{"n_head": 4, "head_dim": 64, "d_mlp": 512, "norm_place": "pre", "qk_norm": true, "init": "normal", "init_std_o": 0.0, "lr_mult_down": 3.0, "schedule": "wsd", "final_lr_fraction": 0.05, "doc_mask": false, "steps": 2984, "dataset": "wikipedia_en"}
MLP neurons of a small language model. Each row is named by its layer, matrix (gate and up: input weights) and neuron, and shows model dimensions 160-255. Each number is 200 + 20 x the weight over its row's rms, rounded and kept within 0 to 999. A neuron's up and down rows have the sign that makes its largest values positive.
A block is one neuron, or neurons of one layer that tend to fire together. After each block is what it responds to, as a language model described it from the Wikipedia text at the highest values.

L9.gate396,186,202,218,200,194,222,159,221,176,191,208,164,219,234,225,211,185,170,199,190,196,214,233,182,164,227,205,189,188,212,195,208,226,231,201,191,231,243,224,206,199,205,199,226,186,210,190,184,189,188,217,223,172,222,182,181,195,229,197,183,191,193,267,250,173,206,190,200,170,223,191,185,203,180,188,188,189,206,199,197,199,183,187,220,202,198,186,194,212,222,206,222,245,217,204,162
L9.up396,223,181,209,243,210,217,167,195,173,220,231,214,162,231,204,194,201,209,241,191,191,212,186,214,225,225,241,172,188,212,196,201,216,194,163,194,203,197,233,222,208,189,200,207,207,205,179,209,215,195,201,228,208,154,194,206,196,212,204,229,191,205,201,195,177,197,201,202,184,206,183,224,189,180,182,180,188,214,188,198,152,170,189,201,176,171,176,182,237,215,223,182,193,178,204,201
L9.gate416,163,195,221,174,210,200,211,211,214,190,208,231,169,202,211,207,229,208,192,195,182,198,168,157,214,193,215,198,184,210,212,199,206,211,200,188,241,178,214,185,236,212,193,168,228,225,218,188,218,211,182,196,196,242,206,220,220,198,213,212,203,223,186,212,170,190,199,247,167,213,200,165,195,210,189,224,178,202,187,201,232,192,206,187,177,213,181,203,186,171,181,170,210,184,176,175
L9.up416,190,167,205,178,186,207,198,176,234,175,205,208,195,189,206,196,210,193,215,205,218,191,196,195,207,221,202,212,213,211,215,215,146,224,182,211,197,181,190,247,226,230,216,213,219,216,178,201,191,188,210,169,191,194,205,219,237,201,209,175,187,212,171,216,175,170,232,187,215,212,207,262,220,199,199,200,168,193,192,217,212,210,199,190,190,210,211,196,218,193,204,211,243,228,185,201
L9.gate471,175,193,195,171,183,206,188,196,201,151,218,204,213,237,192,218,222,196,192,179,176,217,139,170,193,165,201,206,219,206,216,195,198,191,213,201,199,172,185,200,173,207,205,212,196,214,190,208,208,178,161,233,197,220,187,226,190,239,187,188,209,202,183,210,228,208,208,183,190,196,217,208,215,213,197,180,184,236,197,196,214,193,168,215,176,206,217,186,204,184,194,233,174,161,177,200
L9.up471,199,203,194,181,219,225,202,247,163,206,210,212,184,185,159,235,210,194,201,216,202,210,174,157,169,199,198,164,201,235,207,191,194,201,217,243,203,192,189,170,165,180,231,189,212,185,186,209,198,186,231,224,237,210,232,221,237,213,198,208,189,190,193,188,212,174,190,172,197,231,263,202,246,218,169,199,184,189,201,146,188,153,215,216,187,200,184,204,198,214,190,192,253,200,197,162
L9.gate508,206,210,196,184,212,180,167,181,218,228,215,195,203,210,196,229,191,203,234,202,199,178,217,209,206,177,199,211,199,189,172,206,236,188,217,222,182,191,211,210,202,209,228,223,209,210,184,180,192,173,220,162,226,166,200,213,204,201,210,202,198,191,215,190,174,187,202,222,172,184,199,176,177,224,205,245,201,187,223,206,196,209,202,236,170,172,185,197,190,214,210,225,220,218,190,196
L9.up508,199,211,233,216,160,168,225,206,219,201,209,251,187,173,187,215,184,233,229,144,255,206,241,210,222,222,165,202,192,192,198,195,186,195,220,205,200,184,184,144,181,200,171,212,168,208,187,171,196,232,192,215,197,248,208,170,204,196,197,199,208,197,215,209,221,171,201,220,215,180,159,182,204,211,186,243,220,228,235,209,206,223,179,201,195,217,184,226,169,207,199,206,188,227,191,221
Description: Short first pieces of split words, mostly capital letters starting rare names, romanized Chinese or Greek, or codes, such as X in Xiaoming, Xerxes, and Minolta XD-5.

L8.gate71,182,211,212,177,217,219,221,192,202,213,159,176,186,216,168,218,199,210,175,189,234,194,235,156,192,204,190,257,198,225,211,185,183,188,218,207,206,187,219,191,217,181,225,199,189,186,186,218,184,228,190,218,205,213,173,207,178,208,206,196,180,204,169,196,185,170,184,196,191,204,188,178,206,201,253,207,207,210,182,167,201,199,241,246,176,173,170,176,214,196,221,182,204,218,199,182
L8.up71,188,234,193,170,227,217,213,233,195,196,163,200,180,169,234,185,194,220,200,206,230,193,201,206,183,163,190,214,187,174,216,204,183,179,209,198,229,211,220,215,204,198,200,192,200,193,197,215,177,208,220,211,167,193,201,180,173,208,213,229,202,242,189,202,159,185,213,194,233,200,172,187,201,155,193,195,157,181,234,217,238,220,209,222,216,199,216,241,232,200,194,192,212,217,188,208
L8.gate241,190,208,213,204,212,212,233,200,191,164,173,241,214,156,199,199,221,161,170,187,176,203,220,226,180,201,173,164,169,177,213,181,210,205,201,208,205,210,209,167,178,189,164,223,204,180,200,230,190,208,175,209,210,220,173,199,176,201,203,240,202,223,211,234,223,189,201,198,191,224,198,203,203,219,199,222,189,218,187,170,218,210,191,253,183,191,202,193,209,180,183,198,212,168,179,176
L8.up241,194,225,179,168,186,185,205,203,200,193,129,202,218,188,219,228,218,184,162,211,204,196,227,213,246,182,215,218,227,215,193,182,180,184,169,218,221,201,207,244,200,175,205,203,199,176,219,216,162,204,210,184,168,183,160,174,192,235,199,240,250,243,186,204,203,195,194,189,171,188,210,196,233,205,177,213,196,174,162,173,193,186,169,202,180,205,202,245,221,192,198,193,243,191,191,198
L8.gate403,175,199,180,211,211,196,204,165,211,184,172,193,220,184,196,187,201,169,193,184,182,161,213,219,207,147,207,203,211,170,169,180,188,194,195,200,241,167,179,195,199,219,170,228,180,198,200,178,201,200,228,171,220,180,197,216,249,247,205,179,215,173,208,170,202,175,216,160,185,211,179,208,182,209,219,194,201,213,158,152,187,169,224,182,200,221,187,195,175,221,226,197,194,201,184,186
L8.up403,184,202,154,178,209,225,182,221,189,207,190,228,206,191,199,196,189,208,184,195,200,195,222,220,228,195,188,191,211,206,192,200,209,204,201,192,214,260,243,227,219,219,194,204,173,201,194,201,214,201,212,174,202,214,183,198,199,175,234,218,176,207,180,191,229,222,218,225,179,220,200,192,224,217,213,218,194,191,222,189,201,209,226,216,151,190,215,199,186,209,202,200,202,225,207,206
L8.gate437,209,195,162,195,230,199,199,201,204,232,203,170,206,204,155,204,192,186,204,203,186,193,161,239,215,196,195,175,180,194,192,217,199,225,237,182,207,189,227,215,227,225,175,208,204,189,210,178,196,234,193,205,221,201,196,205,185,219,210,207,212,217,222,217,195,245,180,195,214,206,208,176,190,219,197,173,210,180,171,217,179,201,210,201,202,207,192,183,202,192,251,199,162,159,213,164
L8.up437,224,219,231,224,202,207,175,197,218,159,209,164,205,174,208,225,215,176,174,205,206,206,216,248,208,168,192,184,200,196,193,186,200,171,223,200,217,133,170,188,214,209,197,168,209,226,198,199,164,257,204,207,253,191,194,236,182,191,196,197,225,198,218,184,204,180,192,188,160,196,212,218,214,156,183,235,181,187,192,208,225,190,231,212,212,212,196,210,199,217,223,187,198,204,189,205
Description: The period ending a sentence in Wikipedia prose, including inside quotes and ellipses, e.g. "gas leak.", "Hawk III.", rarely "?".

L6.gate11,210,195,210,196,218,211,202,168,197,203,231,202,215,196,184,184,183,228,184,215,215,198,233,204,187,197,239,211,204,175,188,193,181,200,203,224,201,186,149,242,213,212,178,233,193,197,229,215,187,191,201,224,209,230,201,205,198,185,186,211,179,173,198,175,196,218,211,152,207,171,170,228,212,168,213,205,202,207,219,185,195,191,207,184,190,203,232,202,200,186,180,216,158,185,163,194
L6.up11,191,210,215,191,191,194,233,215,212,174,197,223,178,174,207,216,163,179,219,240,220,181,214,195,185,217,181,168,220,206,220,206,225,217,234,214,205,208,268,172,199,250,230,214,149,198,213,214,222,178,180,208,170,211,222,194,204,220,194,236,232,171,193,172,197,210,221,186,175,212,191,218,176,214,173,194,214,234,164,191,231,191,192,192,239,188,169,227,213,171,193,184,194,205,218,195
Description: Mainly " with" after a completed clause or noun phrase adding detail ("suburb, with some large stores"), plus table-cell pipes and sentence-initial "He".

L9.gate253,197,226,178,170,179,207,178,195,172,214,216,210,209,191,221,177,237,227,194,213,211,188,190,224,191,193,238,254,195,191,197,198,225,199,218,198,211,201,195,203,231,210,197,220,174,187,202,178,154,205,201,144,188,206,195,197,247,187,212,193,211,206,216,207,191,202,214,216,256,224,195,194,218,194,204,199,168,172,206,191,226,197,238,205,147,159,175,184,207,207,219,212,219,212,175,226
L9.up253,195,215,208,203,233,194,186,196,194,216,184,222,168,173,178,218,174,170,190,211,202,176,199,221,205,194,186,219,226,216,211,219,192,196,197,203,198,175,210,204,197,200,221,187,206,221,212,181,219,218,214,247,231,225,166,217,222,192,209,203,187,215,196,203,235,193,197,174,178,219,183,200,191,204,195,198,191,227,188,185,201,209,190,211,225,201,224,208,182,173,169,178,204,201,181,187
L9.gate307,203,219,195,210,221,189,159,214,183,200,228,216,228,179,177,225,205,241,190,171,193,202,207,176,188,213,197,187,179,194,159,244,222,197,203,187,198,204,198,197,202,214,161,199,168,218,235,204,219,223,183,226,195,191,243,179,164,201,224,196,202,226,184,201,180,189,240,176,196,227,199,192,214,192,191,207,194,209,197,193,213,192,174,195,205,188,208,217,177,215,187,190,224,192,200,210
L9.up307,200,180,193,182,229,230,172,182,200,216,195,185,218,198,203,178,204,206,192,207,184,234,191,223,207,210,166,195,192,188,176,192,200,223,219,233,208,184,210,205,226,206,193,206,192,217,181,222,203,195,206,217,217,209,159,170,217,228,187,201,155,203,213,180,181,185,222,183,162,198,219,175,233,219,193,207,223,174,200,156,221,205,207,184,197,189,205,213,216,245,234,190,253,195,212,201
L9.gate465,204,192,201,200,225,206,177,169,206,231,186,207,207,203,179,214,191,181,221,199,168,174,191,191,202,159,166,234,213,186,207,220,176,183,177,187,183,175,232,168,217,223,212,181,194,217,225,172,205,196,196,213,203,209,188,210,220,197,239,232,204,191,203,253,183,191,207,196,197,176,201,213,223,206,165,223,233,207,233,186,212,177,187,250,214,200,182,210,214,238,208,201,223,202,192,195
L9.up465,180,211,226,200,221,213,186,201,212,193,203,209,184,224,145,215,184,178,209,169,195,191,221,177,177,211,151,194,227,227,184,189,197,192,203,173,186,199,157,162,197,224,204,201,199,148,200,201,195,163,223,221,184,203,212,202,200,215,204,226,170,216,225,223,178,176,189,184,236,208,176,195,207,229,177,226,175,199,221,175,198,126,176,217,235,184,208,190,197,212,204,221,194,180,211,187
L9.gate507,184,185,193,188,232,218,197,194,185,194,200,197,193,158,186,187,187,203,198,191,167,219,228,198,226,239,179,200,169,168,158,225,214,227,215,187,229,232,192,214,228,204,217,189,208,226,238,209,203,171,191,170,204,184,216,212,181,205,232,204,178,155,210,217,189,153,199,216,226,189,245,163,222,206,213,194,215,194,223,163,196,203,190,204,180,189,192,246,172,225,219,186,205,203,181,182
L9.up507,207,212,192,193,170,207,168,220,216,219,212,215,194,194,212,213,206,201,205,196,178,184,216,212,173,190,186,229,197,195,200,179,179,218,187,193,216,224,221,204,201,193,177,215,182,245,221,219,217,205,206,167,174,199,231,230,191,187,208,208,199,198,203,222,178,179,180,196,192,231,180,225,240,170,192,204,205,208,196,166,232,178,214,203,199,176,207,235,222,243,225,198,176,235,163,155
Description: Periods inside ellipses and dotted abbreviations (. . ., a.k.a., i.e., U.S.) and decimal points, plus mid-word pieces of uncommon names (Wasserstrom, Sofoklis, Jagjit).

L9.gate82,175,188,209,198,204,175,168,240,232,201,198,171,189,199,209,194,239,207,184,210,189,209,185,235,206,196,178,221,195,211,219,202,179,203,207,215,201,204,205,155,191,197,203,212,182,198,219,146,188,187,196,205,240,173,213,196,221,222,178,176,214,191,187,207,189,180,218,213,183,199,164,216,205,191,222,173,237,184,214,182,195,184,218,213,208,192,243,227,185,203,207,171,220,212,202,174
L9.up82,173,212,211,197,188,186,219,208,216,194,203,206,185,212,208,232,223,233,213,197,204,205,152,165,188,206,177,192,194,205,189,181,154,174,207,190,178,170,171,204,201,219,209,231,202,197,233,202,171,199,213,184,186,207,195,192,218,204,189,231,215,203,214,183,223,210,190,244,203,183,205,197,173,218,172,212,188,238,235,207,206,216,174,203,211,188,211,246,213,199,213,205,200,196,207,159
L9.gate196,175,203,206,204,187,221,229,213,213,177,226,241,242,220,217,223,212,176,203,218,169,214,200,177,205,207,184,210,249,177,234,184,213,201,168,215,211,164,205,200,221,224,204,237,199,216,232,213,207,169,207,220,217,229,166,217,255,214,207,194,193,195,203,211,195,202,190,205,165,211,190,208,200,234,225,238,172,163,201,222,190,199,236,186,193,204,229,219,206,212,211,173,189,219,210,188
L9.up196,177,217,192,200,176,215,212,197,210,163,205,190,203,235,193,203,222,219,169,208,170,182,196,190,228,205,185,220,204,205,228,172,173,216,177,177,186,198,209,201,169,223,215,188,208,180,187,209,191,195,177,212,185,223,199,212,183,215,182,198,207,179,211,230,204,185,207,200,207,192,180,205,194,223,224,196,175,227,201,217,223,243,166,147,199,226,180,189,206,208,162,173,184,231,243,210
L9.gate357,217,182,237,188,221,198,187,189,240,209,201,195,173,203,228,177,213,191,198,198,227,194,218,184,223,187,187,216,188,206,194,209,244,183,213,217,199,205,182,237,182,171,158,187,214,203,185,181,187,206,197,212,198,213,187,192,196,207,218,186,242,222,211,211,208,209,182,166,216,199,219,236,212,195,203,191,210,191,210,188,204,187,200,176,173,220,206,228,145,171,225,201,202,193,206,178
L9.up357,192,168,245,228,229,186,212,205,215,168,213,236,178,207,180,204,200,235,200,190,207,171,207,192,198,159,193,197,180,203,177,211,217,189,192,187,188,183,211,223,186,209,207,193,211,219,212,179,200,177,164,203,212,209,174,227,203,216,230,228,177,195,202,201,229,177,182,230,152,182,227,182,247,208,200,140,211,221,202,183,210,183,222,216,236,194,220,216,207,202,199,178,213,137,167,220
L9.gate494,189,208,200,195,181,218,235,214,195,185,224,194,198,196,249,219,199,212,182,199,190,198,189,183,194,192,207,216,192,207,228,139,220,203,227,234,181,188,207,159,177,199,164,208,203,202,192,202,190,221,173,181,179,215,217,204,185,157,172,200,246,193,187,195,181,204,147,183,196,191,190,201,180,187,205,211,206,205,169,209,214,221,212,199,183,218,165,205,171,187,227,183,215,219,226,202
L9.up494,242,197,184,212,199,212,201,194,222,204,222,218,199,176,166,213,191,207,238,187,217,195,191,191,172,180,224,234,228,187,223,186,175,194,238,221,218,182,200,203,206,179,202,178,197,195,205,202,244,201,229,218,194,222,206,184,169,216,185,210,186,205,202,205,166,178,179,190,198,186,197,197,183,221,217,184,191,215,223,198,219,209,186,192,213,174,184,198,196,174,181,214,202,245,228,175
Description: Prepositions such as with, for, against, over right after a verb or noun phrase, introducing duration, opponents or accompaniment: lived for, win against, crown with.

L8.gate113,185,198,190,200,203,206,218,229,166,192,190,215,207,218,197,206,152,194,178,164,198,185,163,166,177,191,187,198,207,194,207,209,198,210,193,201,202,181,211,201,195,154,176,187,224,219,196,180,210,190,213,169,225,218,179,203,194,204,194,191,195,251,166,213,145,236,202,217,194,194,203,174,214,218,195,194,184,232,163,194,189,217,234,197,205,216,157,222,183,197,207,206,170,216,191,196
L8.up113,173,209,218,191,208,191,243,214,179,229,206,206,210,190,172,233,201,193,191,216,241,170,184,187,214,207,217,177,209,197,219,212,216,161,203,198,204,173,200,195,218,205,215,186,249,188,175,205,200,235,189,177,222,207,198,248,202,190,207,233,171,228,179,211,186,216,158,160,146,199,202,163,201,172,189,221,195,230,197,202,194,245,199,223,171,180,216,174,184,159,205,201,212,218,195,215
L8.gate142,195,195,194,195,161,199,230,215,229,202,198,224,183,177,156,195,238,217,199,195,161,179,196,204,156,199,211,208,201,224,187,219,163,211,219,200,227,179,170,221,221,220,201,198,205,216,206,195,182,178,213,175,195,211,200,200,206,231,216,197,194,212,194,250,210,153,188,214,208,217,187,211,170,214,183,150,210,207,198,192,235,186,216,176,189,209,203,228,183,171,204,183,189,198,175,202
L8.up142,176,227,179,248,159,179,200,179,188,191,144,223,191,159,200,170,198,181,213,189,225,189,198,192,211,193,154,183,187,187,227,244,228,230,210,189,203,221,216,235,169,200,201,184,204,194,213,228,172,189,179,197,187,217,199,187,193,228,182,211,195,186,176,194,221,175,207,193,189,218,207,198,210,217,213,218,186,228,158,201,214,194,164,216,194,174,215,197,210,227,211,208,181,186,215,196
L8.gate285,193,188,213,198,176,203,196,175,220,223,200,177,221,220,219,184,184,199,191,205,192,171,161,173,186,162,203,211,173,179,192,206,185,230,214,193,200,191,187,226,183,196,184,138,190,197,206,216,202,210,202,179,200,243,191,177,180,196,202,178,234,209,210,205,203,212,202,243,205,212,200,210,219,210,218,217,213,221,213,159,238,217,214,211,178,170,222,204,194,188,237,210,198,219,194,173
L8.up285,205,195,204,183,199,204,215,205,221,199,135,194,206,183,188,196,186,153,201,171,186,187,216,240,209,191,201,207,196,210,195,241,193,192,193,181,219,155,191,192,209,217,219,183,219,203,215,169,206,189,185,220,223,223,222,175,201,176,209,186,184,185,206,200,212,191,170,210,160,194,212,179,192,186,200,220,217,227,192,211,171,195,192,182,189,197,198,180,179,199,199,197,204,203,219,211
L8.gate413,202,159,204,202,235,215,238,206,201,191,166,235,181,203,161,228,222,176,188,232,188,211,171,200,213,187,165,185,214,230,207,208,173,179,189,171,189,205,194,184,157,205,202,193,191,158,183,166,200,199,177,183,194,208,220,202,196,212,191,175,233,195,210,223,208,213,160,215,190,214,201,149,216,212,190,197,183,228,208,156,204,207,225,198,200,163,220,206,199,169,219,227,208,189,216,189
L8.up413,202,189,188,208,182,215,198,230,186,187,240,230,204,240,210,196,196,204,208,164,187,246,170,195,237,193,167,235,197,178,202,197,163,174,240,205,194,191,172,199,217,200,194,181,179,206,172,212,224,217,190,209,186,204,167,204,198,182,207,208,203,182,201,206,193,148,189,192,208,213,191,198,209,167,202,246,194,215,211,174,193,197,163,180,204,188,197,209,204,193,207,204,218,203,180,177
Description: Single capital-letter word pieces, especially L, that open the next word of a multi-part name or title, such as Selwyn L(loyd), Anita E(kberg), Jean-L(oup); also hyphens and joiners inside names and model designations.

L6.gate227,212,208,219,195,209,198,185,206,202,198,160,220,188,177,149,213,191,188,202,193,177,193,207,217,201,179,204,215,194,206,216,170,205,222,220,194,209,196,212,174,212,212,170,197,181,210,217,203,163,226,180,235,239,179,198,197,231,171,240,216,220,210,174,172,223,185,231,220,175,210,189,249,170,199,168,195,210,205,195,200,202,188,234,216,223,212,147,183,198,199,205,207,170,207,193,233
L6.up227,186,178,215,211,187,179,235,213,229,161,160,201,205,207,193,215,221,217,220,211,205,205,211,192,226,232,229,219,181,214,195,201,235,191,200,146,203,210,156,222,204,212,172,194,156,177,188,211,170,180,202,187,213,180,185,186,226,153,224,227,211,163,196,201,208,183,188,205,210,177,175,238,186,183,215,165,192,203,192,186,169,230,194,212,183,209,205,227,193,199,219,216,195,242,173,204
Description: Tokens that end a sentence, caption, or table row, such as periods, line breaks after captions or short descriptions, and newlines after a closing table pipe.